{"d_model": 160, "n_head": 2, "n_kv_head": 1, "head_dim": 64, "activation": "swiglu", "positions": "rope", "attn_scale": 0.125, "init_std_qkv": 0.0497, "init_std_down": 0.0, "lr_mult_down": 2.0, "beta1": 0.9, "train_tokens": 123300000}
MLP neurons of a small language model. Each row is named by its layer, matrix (gate and up: input weights) and neuron, and shows model dimensions 48-143. Each number is 500 + 50 x the weight over its row's rms, rounded and kept within 0 to 999. Numbers have three digits each. A neuron's up and down rows have the sign that makes its largest values positive.
After each neuron's rows, "fires on" lists the tokens most often at its 100 highest values on Wikipedia text that the model never trained on.

L7.gate154:564580430448513493569495453424496452484462490436489511498508456471493462471522521483488481555562456469495490517535626537511470479487533486533454460487508356543468461575518524405538534462431480508455519459558484446446507524487506421535544556478611587458496513494474532413448467569580591457
L7.up154:462480497507433539519508390509496507527479479523466468505548503500466438460581389560478458512541463436613552579511512514502486407354521560465512473468529474533522512551583469478526464592465486442504386488364551499390437482524527416486507624525581457559548541421486564443437566483517439496
fires on: "d", "c", "ti", "'", "ec", "din"

L3.gate53:360566535520482438509508473539471469505490559541460504481507548549552420465480481494663435493527447449452546467481495394493507476540482415520530506472488464545435476529503523474486462556572615490511498522527464500459508519528464453507529422469516521526471554540553478530572482496504384462
L3.up53:355446523523428485484531540474533494490531442491494549462572480486477410497526450470605448565501405478491537466514581402471505417489433443531544465436477430450460550507620533503438468525476558487480501477496399529373433494521429493470496455439492453433492597537547469579615448496465452450
fires on: "s", "ies", "ments", "ons", " films"

L5.gate122:498530518459471554528619545486491425565497504501487533544540458520523542517472487511422596465442436467498500377432514558539491464478558505512493515559406583452573523485493575502582463522492551459533476554522481493547472472573491494596506545549496575573455491504465535449596484598488543568
L5.up122:465528557544503417468503497467425442483472552511566494462520554482544467436498503530527549575480457499447515525558571494526506517444411483453463548533476472374474443430544527367529513483541463501438520496524480435495484482572573550631485363475550492445496519449649472484497448426528423448
fires on: "n", " name", " route", "oga", "t", "d"

L2.gate136:473447433576476453472453510516535475523471452574622493510489517575403560511398509493558469473475495405579488464519468493487483461503544423467488550440472489532552494529441421520538442576498479499571536508486494517500488386388502537443552454515470618495513433505490536505436378488466516463
L2.up136:518446430528455515510523561545543490469458592591719500533456565537458511511504490540576554415514432451498511485523520578458472526493514451475487521536485535524529505490494460507482480560541488485570494489544463494462475406397515529507575459530399562399465431523544555556428459508524461465
fires on: " exp", " large", " imp", " US", " mm", " Pe"

L9.gate4:508480592509415564425407500444493436575546461518446531446501485599447415531534445466554482506489526480511496494520494482478504483473523467483526547568417539538516565572576473481538458479495448494487521588570508510466518553593493517455522517489425401568458489443480439504617579555517509505
L9.up4:534460562397510476511477525513489439597555522619508420450572428499397415535493422525532530521474597512489444437567504516449516591502498460492536482525509482433433417537349541464557487513550488499488590485516535461466509496540485412549589437490440496476476561501494442464568514486498534475
fires on: " |", ":", " of", " to", " and", ","

L5.gate401:475546537443468516527478482474491531565517509564468409560619514484573477455448451507536438479538434556467393497473501515519536450547569479514536495552539547423591532393376544484491541464430433460496506383434507454536549589470521561436432455554503459460544480582495444576489420474590528453
L5.up401:441480505501579470444518477489476459478574481491525536508519486459485463438532512529535478458435496529492457506518457492529562587519502456421558462437578514485444476397573497429458516524437499474601539542511520439574529555556533581484516507491537442506514516503459470459536542446482473448
fires on: " \"", "-", "bre", "di"

L3.gate269:439531517489569516406597398541453418542549499482545428481507508456494514435579494407559409528527435528529494515584534434493382531528502470499504563536526481419486481487465460501468590483423489475447478512506478488491476456452480529502540573558572474547489442488448649472516513504579463538
L3.up269:449479574585441582569492438476421527531541523360504536474537523459490537454563494548497500487543420435614540476538498501436435535451430493526546496534484487506517534509469435533478497388415441400522484612498497569519436567485536574432439542504504396515458438494490597505479490514558512497
fires on: " such", "ging", "pec", " successful"

L9.gate192:434620535440547473496549511500565533544428501500506448517427563628551435481559468497481545471388515490477515453500518471509507523559498574491521457463534564535450518424490495521547478402419506507420478497513416434505388524578493528491508521373454489547544469429471432488431480564499528515
L9.up192:433539553485604535578434488518519603545505458462521561566503522488493484485414397510559515521498500561452501489477615494500532471504540426470430523463498355401490501476514442504590531507412486569412579386575358538535494403581481472423508515476545541497478437537469486436513517628560453447
fires on: " and", ":"

L9.gate226:459457551497476485496491525420471443456538511438567376448462455508547443617540445484549451465388555484529522438548504480435551441535499480441489480531564557551579411541466593480584511430411415533474436462535476540552572456541525590545489607511449453541505537456490426450516520447569548510
L9.up226:508381533386512502451420446461461355496468526528446608469482457655467453547502443527528550569465491535513534486477602487508523586479440406569492469550588497556487470506592541416555462440512487455488575519520465498545521518520512524534465515472549458504610436432444486530517477497445518493
fires on: ":", " in", " from", " of", " since", "en"

L5.gate386:488458454547507500507502563573546519580466574482607466416560523469391480487533495562578456535505456453508443539513536466448449531498453443507486500506499506431533488533427436575561617528480534531340541481548548470523406474466515566484607541429533437477507513423504464524569441526477550498
L5.up386:549468469476519445495440524462598572505499536485501428432467458559480516493555404554529485527452466391454535545491524550481542463504590488462443474527457590593558478532500529514416479456440514475388513490508595425485470491464463544518584421570576413558460463578493423541487403598536478537
fires on: " as", " a", " to"

L7.gate327:524552503485579555459494470492473425488447423486559424418450525496544516515489453556510514544414411519501499577456428534489446625469497581448500526430526514443526472488450484564595537582477386498492483506560472499504601504470509517473516512489569480479472433481523470473651476558554507492
L7.up327:440472564486442489545537455561459491490538451585609493490551430606507486437479499477544484513522515512473494492407572479541511446406588403527461464483502495424520490583484503526461475544524475527391471563512409460600481448565522506511496513412521511490475472511545408472569531497476504469
fires on: " and", "um", "s", "st", " chronology"

L5.gate9:567524526511475527455528576548524484533534532535496396381505509486434462497575585504511513538478491541442418504516529519488437535384521492572455461513478550513527497460556545569520517407397421517516428410483487475515449540615533443568455432499583507483489502578563572559509555515470520569
L5.up9:544450483498513486548500499486546568569493555602464519536520497415573559444537506530447506484476567530631468515446504492490580469459451508480551396467474562452634453468497531587446581474537472492592479490526505498541515482576529486485587496446533565538529446453393468466578557464452464497
fires on: "\n\n"

L7.gate359:506491477398475449496512481569512496523350559448569394447529504553447518412460502470536430624533459492516522484562434458500562573510564509618543494466555554473452495438508462412512494533515471439518471502435553518575496507551506537415474437502507431489554524530511353557470519523520499447
L7.up359:366418552479541435414476518498500458558556602457497515564529569581480463516507375508554512554528447446509490520492470504521542553512521451534542495426522570512519483419483410457483497534543453434480419501396450540548458484498493598499449490480515517410504573537565375483534534476440487609
fires on: "-", " \"", "al", "ment"

L3.gate440:532407487541521475566492495510394572496638464661469524448464501531524575503504478432519529461506483531536463516483446477434502430517517445526508559483467570497466402502477483560637477543493425448528559514547482621529497467539472527470499457413501451540487552473586488543525546464409547576
L3.up440:463427468531462546459526622450474442525492513537536588550453468473485480520495442440565391523377499503474562437561422500543526345471446576545493508424461451509538485427550449408523478526460438574422464453472490446476615462506568523436514467557562544430544546565490518501475518514496490497
fires on: "o", "ed", "g", "ted", "ng"

L2.gate200:555362544435590542531563469568533563431472507530459546533474394529437521491556471471515483542480471496451572546457493483493539526427503516436545496556457453470528516552527584421556558503547415456535492561496486475601611572502500526451538531489469537501497469493504526478417515489498492509
L2.up200:460417509562540499549511538478515499426530548604516649507418480523402511432603513493507513563494454455509561544496483585398519442400477527492482493433472466465555519488511451437529509493580423439451509575464498503486550499496488426450450582588468530537470527526518376513381566418464519594
fires on: " on", "ed", "ted", " game", "y", "ll"

L2.gate159:575427523454509533494553556494568533577510413556538460627461522512547529415567477614451546555504479660436468455482498450456419523538533508560462510413524500548588536452509413552523564469610586492473488443488509413436480438444478493436560490562446462447527509469477491456527496595493495400
L2.up159:494425463447375492490491513545417524559480484586535470368541511517450464509518548487472532544503390495526480499546445572426530561490462493560478541512458536542477564628553401421586506550490531447474477546541550464498517535503530582487508568529472470457415500497440522450513544475515489557
fires on: "-", " in", " for"

L9.gate267:442515540530481520526451504518502416526528535498492503484455558539572534448450501577547521537542421492447485492503561457446501543467552445455473459501462563513498523525392474457455527595441537585560454547417568479573493452554427470458533457584468572359527601566445532519586530417581442534
L9.up267:574622453440481463415528390536446438460424445453396396500561596510430510556506439629495447497519504456449500480437457448526459464546559489550489460602440452484498515421432486475544492433513534614515536598533570398493492548528436476459513500553510475445476436544550553484592545550628534538
fires on: " p", " rel", "p", " dep"

L2.gate341:572514501553460549505499485538473473573469471556438485561553478518471495487449498519480511494460453514452512523501529457495462454513556501500443521534444450449497541531468517447586503509477538576513479641465439442437541438531515463400488412443476490495544469483497491495515529498491520505
L2.up341:633479523526432591485573520532490434509543525506428545542537561489452470476467468456463488575439456503423565561496549512532567416482531489513482476522459436538576540434520561448520513464456521493467541550488502436408557442490531443478481449442533558533597518532530549472503540465454522519
fires on: " O", " Mo", " North", " Sp"

L9.gate200:492602519527422525490478456454495500507445536583467470531378457582459489538459552516481479597615461455519532525597547435480447478546541484493425471482428485508482633427472457563527557527545533468529549543492551570475394552461433518511485514497497509499519454355483511495508453438515488485
L9.up200:500542514471499535423581455454477476573466491545467499516587581553455582535419628479449588562497483430562450432475467497534533499489485524489509543485418565544514561414430451404485488540500516470492488471502486546518548453568514419365429475505485494567512419493524589522471589554579484532
fires on: ",", " who", " that"

L3.gate149:439481509482416483492535499450461417489456478491499450450465471492521479500515469417617495496461554549524452453440503440522552492596510485462531452521537491613469490473464470497513473527539461550371506456595495564491476544500456499593520412549511542431601583455500479500479510536496589470
L3.up149:502425435462355502521522517452487452547502515439595519504451482404504463551522517549539550569515535523365484450508505536497527446535522511468535474398571524536454472624504507498549476524496513485440518427475550465538464468567501472540541503421438433537500623534401472528506546472510541529
fires on: "ed", "ing", "d", "ted", "ated", "ly"

L2.gate188:442535482566467437537479438549411560501495482606428556534559626545482426503532550506592503493554495548537485511475459513448516483431474575550507521478560526505533497499481466549572531431523509456505474497501537527490505547532495468517417470478567514525428490466526458524596472437582482517
L2.up188:459559442468418424483486484511514491521551494534528535550594560563501419498522508493554475504497523508603516440550476525501527490483520561520391529414496426467447494470543517501545517478542450504507528343550591484367422463514457500537508489561514456473443488467518440487477475464481437505
fires on: "\n\n", "ers", "ments", "t", "e", "s"

L5.gate370:445475468496558472611453602510587472549476545479499502453565593549543483435520509469540432463421499418538391455447555509442545525527517479518504489476518545600523604558430444398443467516482517538418520508547428548581476554436537411506495499479468571455508414510433502460557470589465503583
L5.up370:422466451474424480606531538530567398483532423484463452498478558514496534608506503482523456512430476487584465538492545568426572459403495554597582407529525628515506605518515468544484475520471503497460496459494551457529545523439518452421515519412578595517545513414576454511495544470516518530
fires on: "'", ".", " and", " for", ")"

L3.gate55:495395583505456508547482477580407508434569482539552419449472628485535477462528492407470493471514453458545522570534512445500526500541563489458372475475492367431575526563528398485476463469627497496514470415451443525504520507530582441397507453556477522493548452451548501520514572508536533506
L3.up55:538440473524487524506442418439535508484554473512518459517487478469416516386524481491463517512455518563580484505515448531458529430447434572460457523532552566549476590567597519509542465500559567587532600517512460422596589508627473483523538460442453554492458418578427508471498563505480578546
fires on: " |", "0", "1"

L3.gate186:492605544542495493493457512517475458505335475540528494472485518503463467481455593471468418579510507517494536527500568462542500534428402422515497484506474464620452466429439467506469504513440502416530455616512410456522478540437525445475498497526517456432565468469406505502559490571449559467
L3.up186:497519577526481559553535499589471491571406483433479525471518386492521533454434471478464459481506519439558479405452546544555540576469425558517492491450464529512611513356478496537498548405489486500507475544510417505576455623500536524508565476595440420501545465506420507539537495572496518468
fires on: "On", " On", "on", " on", "ra", "in"

L5.gate103:536580526450515420493491497474516497507471443505526511464484532486525562527490435586438488509577389527475478453475522516561477478560499485598571478549471554382493411509570539499570463584503480494537535440500498550583510558549509572475422454451565494521442439447460505599488514426386409474
L5.up103:471564512490470507558547509501589421527468471471467549519439572491543537346416520562519480481517579452491512464552496486567529509528515463489463571499481491498521557483460518384480516565511528507511512530525430481491477511567515519419580532475549567467565631554483483449466576410502544515
fires on: "'", ")", "ju", " reve", "unte"

L5.gate173:479485604464545504614517560533447627510483546533469502434432472523545466477521437635451491520534418396500513493467475578518525483497477429424396481484524537584551410536478439496465478497486455470625451565485484415426439400585448548590571455547514523438553483462495411408541496510461489462
L5.up173:540486478540489562528550494553479539494494457544631581430499531585494478550612531521520455550470505517542451505480465480510530481492526542487494525516443617527475504437540505485422425481461494523452499430566473489512436498493589539504413457472500472484466487586591519526550441590445500390
fires on: "us", "as", "em", "th", "–"

L2.gate317:474486456576461498506509534548549598429441469507517475482475459546561456465449480434517501450392591388497503482537512472562638436433550477534491482577453473591508482468505548535512532450461549501495552502423512504563600521526533536495527399556588474515462509565498502461537517484563400437
L2.up317:472543506536483465543507511515452630420479477523540476489463480537563497473459494454504458405417559405527510533505553507528664524519433490541530473554463431538432543549520524479495481460468460528487538508448605472512561541554592479563501448517617507500557452574536574489450583491542396471
fires on: " inter", " Inter", " Car", " French", " Swedish", " ITA"

L9.gate339:507504431401524475560580510520466505570499501473579496537556514541488515509613589515486496565513474504548485490463485552389421485462479575555452539564522399474471508496487547560453505457505554581549463516476438475425545455620424462492541555523534539477460504486443404482512565534524503524
L9.up339:476531467391575494440496469532516527487558599401512441488611489476486529512535543506534510559514531463465638517439491405503488504479487611477447444560510483483458488563446435512557577520577498441504474602539438445466468539523567521475577514439547456518621514491499510544412496461534473456
fires on: "b", "g", "ti", "'", "em", "n"

L2.gate385:502506438511454492490526520514554532464522482637498571586505454443529429518453596517512578549442601453574496482593458526362480586483523559490551533405547421455412550453485536517575492496586551460509495471476574515540477503525532526445499490455474544478481501476482504410438480496387425478
L2.up385:554399533527558477561538538531565496512468486484439518441549538405538544459449505540509471455527485529486532514494470464450499490465395482517541446501416469543543538441471578469497377595468443459469541477505522467475591505452552418507537549429420438524527495486560524507430513504525494470
fires on: " int", " conf", " inter", " Cont", " cont", " ter"

L3.gate308:419502474403507503532401434495470565542470515552472526502530537593505518499473452478472493510486563554603525537599509461457451447507471457442471510512541402558443532509518464496438549543553491515548493533531529498523507518579541491406498493543374458457441531385457535540518503471491571534
L3.up308:534448544467370516522495445498545568504578493396422483533503616516523468493567455466424536588542516651627510590550553460488540518596476473444492467527508459448520482490555545501420556448535440517603534555466493519470551429528511421527479521520419481418465590444381530505484526458522562536
fires on: " |", "nel", "up", "|", " had"

L5.gate42:494509464623497521451458498469617525508464523535472428516578508544505626561384444533500521550561461462494464449569460548535531446514551500551469506513580457459454545423434521443588513538503361525451506510526521545560568438484619514550440548511474528535491551609521456495493533477497524526
L5.up42:485407476447516479494513558524508466483566507485420474418518587580525337513496476547465481521443450592465523422494451506488428523593401545432564488480538514402511469481508431591561479492565531469481434475520500480462462496485455482461482501593484480515555476480578464461457437545434401518
fires on: " of", "bl", "p", "lit", "oni"

L5.gate332:580511584539407558506477503451532543581381523479568502440520495533453447562487573455505497478547492466485509551473425489493476530387508397499371587502451463604540499472525515518539452456476440508449492503521471455584443485416497458500469504473532497446559509504545522500506438517461400479
L5.up332:457515510413503546501485410399458594474415540501490634527502480469455522546504441515424505434459538435424514576522541498453466502508507468478417431528464546523496515523441487449494598550519498528514580502495491439537509494560500435450497464462533458543545502569465588544566542545535377481
fires on: "="

L7.gate109:434471456490503541517530495489536426497457528452516509457517517496493515472493515461545498519474459529463480503526473447490467669414461520575467458459550447512506486440395532499497465427409533471611455522491513552452519536448651530535384520627421508370503468514567558407583502488446495455
L7.up109:459597493492582533563457523541465459504504514496494474566538591603502526533473538372486464466468481541537523436501452571460460421514535513455501491499541539482589573529503436531479523420507520473493462416545405510446486450503548431443551386509614421493562475439437515443451551507417460449
fires on: "c", " of", " sp", "p", " cl"

L7.gate195:477518455447570506447524520485424516496485493441537365555527532468566464586524548445471494531555484445519445538495472430465465545467424585539430477561528580501503481513481432435462486449555561536630518515421521577454497573552479609449509473490460389515466455462466446496522502427489594600
L7.up195:476535455461592583502559450477472516434535555496597584515543460465507511566430471514507629500426474580501494540506492527449476468534555451486561453431496505573503538460420529549530492439428517623477520507490552409562557433568544521430424521552544505449466549431459446459470494448546482367
fires on: " is", " =", " has", " and"

L9.gate369:523441502358525579516553428448621371520535506432512464594474554561554487528503520461518476473451475502448513490479563482333419472532543506466525456483451462540523532421495504511425560490461412533431491563511521538508507438502468443503513474460539402597532594466513519508495488504534492495
L9.up369:439613516405511427516452500515571421507475450505527454470454668561508441515414513484410520338533551513467617480495506569493506438444553526505467511480458462451495605435473435554513536467467516505468492492539472498459543479564544522439521508512618485561520538442532419528511482461499507534
fires on: " to", ",", " and"

L7.gate188:521534533467443527551552470450512489671354586537519560478523462549521518539427491465516549460574519477542558547502588380505502593509495517458523616448428535555507429562481551432400460552440470487539539529493497489537510511466481488526557510402498500472517514531465569413625421549375577488
L7.up188:524502554334567505440511476488535502554486548508555570546564488568476576552528549440355474460506509436543469515563483519377535471506538425529510443605484439535466440494566549517408544464439584507641523484508491464495479490549471476542466454474508576547535520464537555574508504380534436546
fires on: "="

L9.gate257:503478509578506475439500433569432453570529516555457473548522494476580527469474521525511470530472465432461374458486487481389471565498593543556435531529502400477448451462529526534554506470471476468570517473438641477414530440510532447489623521489392538527521466503442447586517567446512603528
L9.up257:477417395464515491537525471502478426425478443506548414552457400448515529481418494468503535510511530448417517561480490542471477428516560487493524545486517545408459497492513482522515373503481420467567448426479445561485544475503483499514527429586531551437465493524462537410485526443609440546
fires on: " =", " (", ")"

L7.gate174:513502593532447440614557517465483601549462531493520472559473528594469488414527596468558579503491514492499513454560581490473513490512482467570446540559513462571526483459513477617418501454478441425513470454462538429573573525512501552536480457450525408529477544545518458518531468375504524517
L7.up174:538460617512497518502510470536566534505583511405563524412524527437513559451553457477684471544441534466471494528490463516503481415440414569582481567494526586496520486509474531483459506544481483605620488521425511377529399609593471481548459500558549506452492453469543450473508473469523530447
fires on: "=", "ript", "la"

L9.gate374:519448540490480555413521616472451579518472463504499436508527450506493549524494514532537486521535521531551538545427480551495506484509470415503569474468634613532505553460546533435530576590516411534451429449492510518434374492438438542462531474448447572574517474529605488502426496520472553417
L9.up374:520564511473467476380536535490522459512483395565465533557511356460432517484561460463519481608494515483450512505496506498590455467517528498550548515476458591495456456523530499422587473452500558531376503452495446534512446447474513515549425527510580599545534520515434569518500510551516511467
fires on: "s", "us", "c"

L3.gate211:478453550488449570470503485478605461525499562477458561441459510540461393397559496460602534395464571514529513640482564381525465516574535476440503530514420428544552521482473447497397480505474539466469509456547532566573549510464433556497489453405482490477411508485588354487530412518490479520
L3.up211:490453593423431561522516507556563507404468494536432583481469490451463492460400528443486487475455576514487489552584531454536520421485612447432449474494508437588552529493567506498425484507544489591489477477562483464480510473481471501453498408422469492505474493471543502424526509347451482562
fires on: "=", " =", " about", " to", " −"

L5.gate73:476551559455490561529504376483465491539463491552490496385518531455455466502438515480485411460544546438474471490540490548529485551495526513559444529536455477543454420505530479550478485480532435603541484571527498531565492476477416448475553526512435508481476493542521449548557549578476498491
L5.up73:476530549515466525443564386454490482587473502531454475484504474535544521483430606507585408538557517512539470532481492429488530500430496434452541516538542523542448503485568494520480499430462464520541432464523490526556478532439396487478525454474454419486529557419587556540448444499524464379
fires on: ":", "log", "ne", " college"

L9.gate219:494553493478582531467443501398540607563611494546511516475474515543498499403467548492535468615464549528476469467545563435485517576448495468460540549484541382539563456508536404492550547508468546441562449453448544581507532484441446475593452513463452473548503522377460474559533572493474565518
L9.up219:409430414562493442402500484530522484555496497506542455534531498545472479615518496584423562522510430402528442520543404525476551416505543541424454542518525552536460439491504497515540533484503509532451421539541566464350531477552534458538550536494529479483577460502462446432508496450513466410
fires on: " in", " ("

L3.gate222:450486584498545414400562442552496526568537548494479409505456502475495541459496545552485550535519499519519449522512588476468434424446545525492569578563523444453461497422400484504442500513568370502447528455499478549407483497447475470604559448549483406489514636508627530407484495473473554553
L3.up222:469463534519478469369481429522570590384454627406491457453439408494346499608478539511430451470429493527488532569480439508471500399489520550490538529537520450438484499424480477491448421559514430534497587544456484457523448530455521437564507458585455432478450558486588544481502523478502453535
fires on: "=", " family", " National", "Note", " It", "iv"

L9.gate320:496495498456581475416457496488625494538639479519553610501488464567501475553520478465462516478514429404492552594451516510445528486522592451454548492491478537533506518431580464446497524478461511413446471444533448485465416476514411369425552546452488500403571515434462470465552471482465566518
L9.up320:556594566481556392529526560440560468540452453447560381483511516554582496499510414485452480484584511450472490467509518466506545405461437453396547598434453435510471438492453461411460606537497500424458533583476432460467409573550499476515540530494493470451540477446564513542490504548480508448
fires on: " at", " and", "ki", ":"

L2.gate282:527393533452436552437481568510486433596503501531403447558488523531585472494465492461447433501523493524437503308524519502465398406501518506568499427496487531418484517538532548557447527465501470546466516557538535521526539495483528529402447501472446365499493438441508459478522526484421584476
L2.up282:532567565506508516515516422463463574509484479518528483509553602568467530520488500527573501529571500499476536470516525483543400473445552580481428584457529523449468506567511523632540514492411484516493553535415532494458599458533426426534506480479520493565540539477523454542501432532555510562
fires on: " of", " to", ":"

L2.gate289:513455506430485524495468581505460492541538509432534427446521485587465463525480482496486549508466519478447471514497465548583544442543488472556468421514436483560525474551502510609594477544490450385476487489538401419460442472541489481481455570486538409480458539433509501520538472451477495532
L2.up289:517528398475548492608432476483536636528536494517536473500493459565496468503458489576492481478505515462454469483521401535508456419591545440501432503516478536499485450512479460473524468509455489521334431474569546555499508484526449577467484562374432455430473547472537463552551459419502416453
fires on: " States", " to", " at", "ry", " England"

L7.gate13:500463461521513436470531601490538539496480490523493428516551526455439546571618425455434519479482430470522451544559519553480445473521403475532525474559491427612435449421404540439519545557489632458528372442509586541449548405506477489507528535451513438545530545540499567534497446548493571470
L7.up13:497468449413450421504498530490497526540563546532492516479493554520493592492557438410551379544473519560507453379507563452498406461453481436522553578469428478583445576518516473517474446508398501549437512464466534540485396428513527555539561490503613410527509525511484502419439492509423490440
fires on: ",", " a", " many"

L5.gate356:446482431498489506520568430477448475511501532566471508468458400485552503554582487530494543452504472530526503498460631463539505365510439466482552461405533473560499557544476420565445507476490496493462435478516542454439513511514472436467463486437485434519578495430399567420560487491475544553
L5.up356:465498453500428535411496421578511486494417415549499534549541448477495523478573529501517531503415432482514516520521487507551504427583492458551442429564606505490411457626501484426502479425519531507473443495420542503521456558432472484509454504530472562538496520593479584475455477539499492500
fires on: " that", " other", " all", " different", " single", " remaining"

L9.gate443:416609476448565497534444527497579466515478408569547435516463507504498477456515502486529536579604564480421464562552536467580537488494463474558486515461410449571631456426464417491511504505441526379363529436481481515460465575508424460542495525436581545466569507428478485458578484497605500475
L9.up443:470613481452470590519481574459418536445473513503418413433587537626517365478514494534454604515479566429593423523484484549454496458485501571530539436425466431507578572481496475481471562581470519469503480490478536470532499507475573497391510541495515529525467453474496486475488536470388527570
fires on: "=", ",", " to", "At", " of"

L3.gate278:532445444550553456588494481490475451531606516527489488472426454571522527451452510508583549511473488482513409360450493452450512440581457477528530478427517489564462506465493491561517489453424475547502483530479525511457516511526431365521530528426562565501512620502520551542565484493416467447
L3.up278:537479490500484498505479424531448479494514528499543541523542525494450484517485491552505481380455498474525440540527532501485525647497484487381507523513489539518427487512601535543463536459565541516620458529483592506481549449582477439451516426389500490506583579582368535530500524433481459523
fires on: " more", " less", " rel", " graduated", " came"

L9.gate349:591467502462451454493464392541533531421562521453506473530520531521468496560451487527427559461519541535512486569543398513417481477568515542501466439447606506472542430624504459525436522608491496455480537466490457537470535446666578483439570515553456482491596458504437460460422534487428508550
L9.up349:449444512470500503436490489527443574467500472455536542522575443475439521500492489570462519486485493462533452488575522521549564505443500513522353487415527486602614459626424455494539530581551521563474594502555507520478465459487483401503419604494442563492482463459529528450505461572551516436
fires on: " |", " at", " State"

L2.gate61:596476594422474480419429503534459465578436477515497527424530441537521545526428523462424555482440509436466499585436545505520524525543441443548446541488532616487422424482578507445512479533476537502575468535591537589470519508570467576392565530562445437451497526418544512514600420394546545562
L2.up61:566452550501506443489466517521523493593435483469530535403554493541458475546483547470449572499498535409478496576447480532510538568566507415521485530537533615534456516485520512441455435524510524424612470574561492439509532447528424579466512519518488414386515503410513522500580425414535542554
fires on: " of", ":", "="

L5.gate117:493455572537540474459488380510545460534603514405648491486474557533552498527530496444545554564460533509494465428428434539410472515477490513463413470510510498407559399530531492529526564453532388568460460530576554511541528478506606450471436596400490448531494511505453489487451439506529554483
L5.up117:504516508438425521569473553441507435503417540470541496562506471527483474477506457492484490534501393506463487561494640494411542392481558579531509446582542524558493537500473457493519548487479583562478519462495530492524485532524531490478481526533547544519590544513590605493467516499442462463
fires on: " and", "lt", " out", " in"

L7.gate269:496537477489470543530458460565570542464502442487495568492444547556481310410506476451439453613453483496577489525512475528469469492552468446465463429539536489456499436548510403465571478463431524562452476373398481597548493541457538452514525493466404470441509451443492481403486488546416516559
L7.up269:487548487547535474514551424554486479497546498426463508452412494521463512525393543517447489566536373549526497514474532606497468485454526493544454474392526619527544570576533454442413489515400518591506504471475407542427536516573476493514447529504430461503442495534525488371488502419465517545
fires on: ".", " of", " E", " and", "wh", " W"

L5.gate420:569511616510477465529473467472504530578432463478463577533415522565516495541591523550395468572483571555593544477600506351465462513477449412502418479510473510492514441445541542503414592445504441487532552564523514450493461528488600505531520487497561527605447535469566437593487477520424494521
L5.up420:505460506510433446527447538465573543572387466452492608519471456484537463491530521446501495514461517495504562526474439561516585552503461537596512456408459526466516456418490497464419569488486449582529487423447539503410521510468557522459548510435519568469517416436495501513462496516467408508
fires on: "\n\n"

L9.gate348:491385402572523485420480522408524426476516466508520446461533538487574498618469493552371550507545476449449516524495484491466475424552575530499465585564511507548493547489489547559505485506444508599570505490465473559541516510617500457527457475540466531416469582512453458558473515459443555499
L9.up348:517509409523423506434552407446554543410522451504420532526475421503431567426443588439484569516459497530450449561417555541447495547485515549541464490528640549444535468498427448524459445576501447564553461532515490550529535578536485477544434475554454466551540512473475581652531460443475529556
fires on: " is", " (", " was", ")"

L5.gate109:503395511573521553400535458481411441547476570478562473445415471472524373517488419538540519542498500484473504576480440516523472469526437459536496498446534428393547527459353587476480535503510440492559495454572498592449516479527373557509576526495571519486511516451550450511500452572566583539
L5.up109:481507561556465499488540406422494437507558528482541546528441478445504405433389604450527452578449486547478535518449503586491448454459501482567452406504494504508506501517542452511517540476490454485421452368486541540507491426547459483456522486485485486469512430611516549581446513482481486441
fires on: "s", "ce", "al", "ous", "m"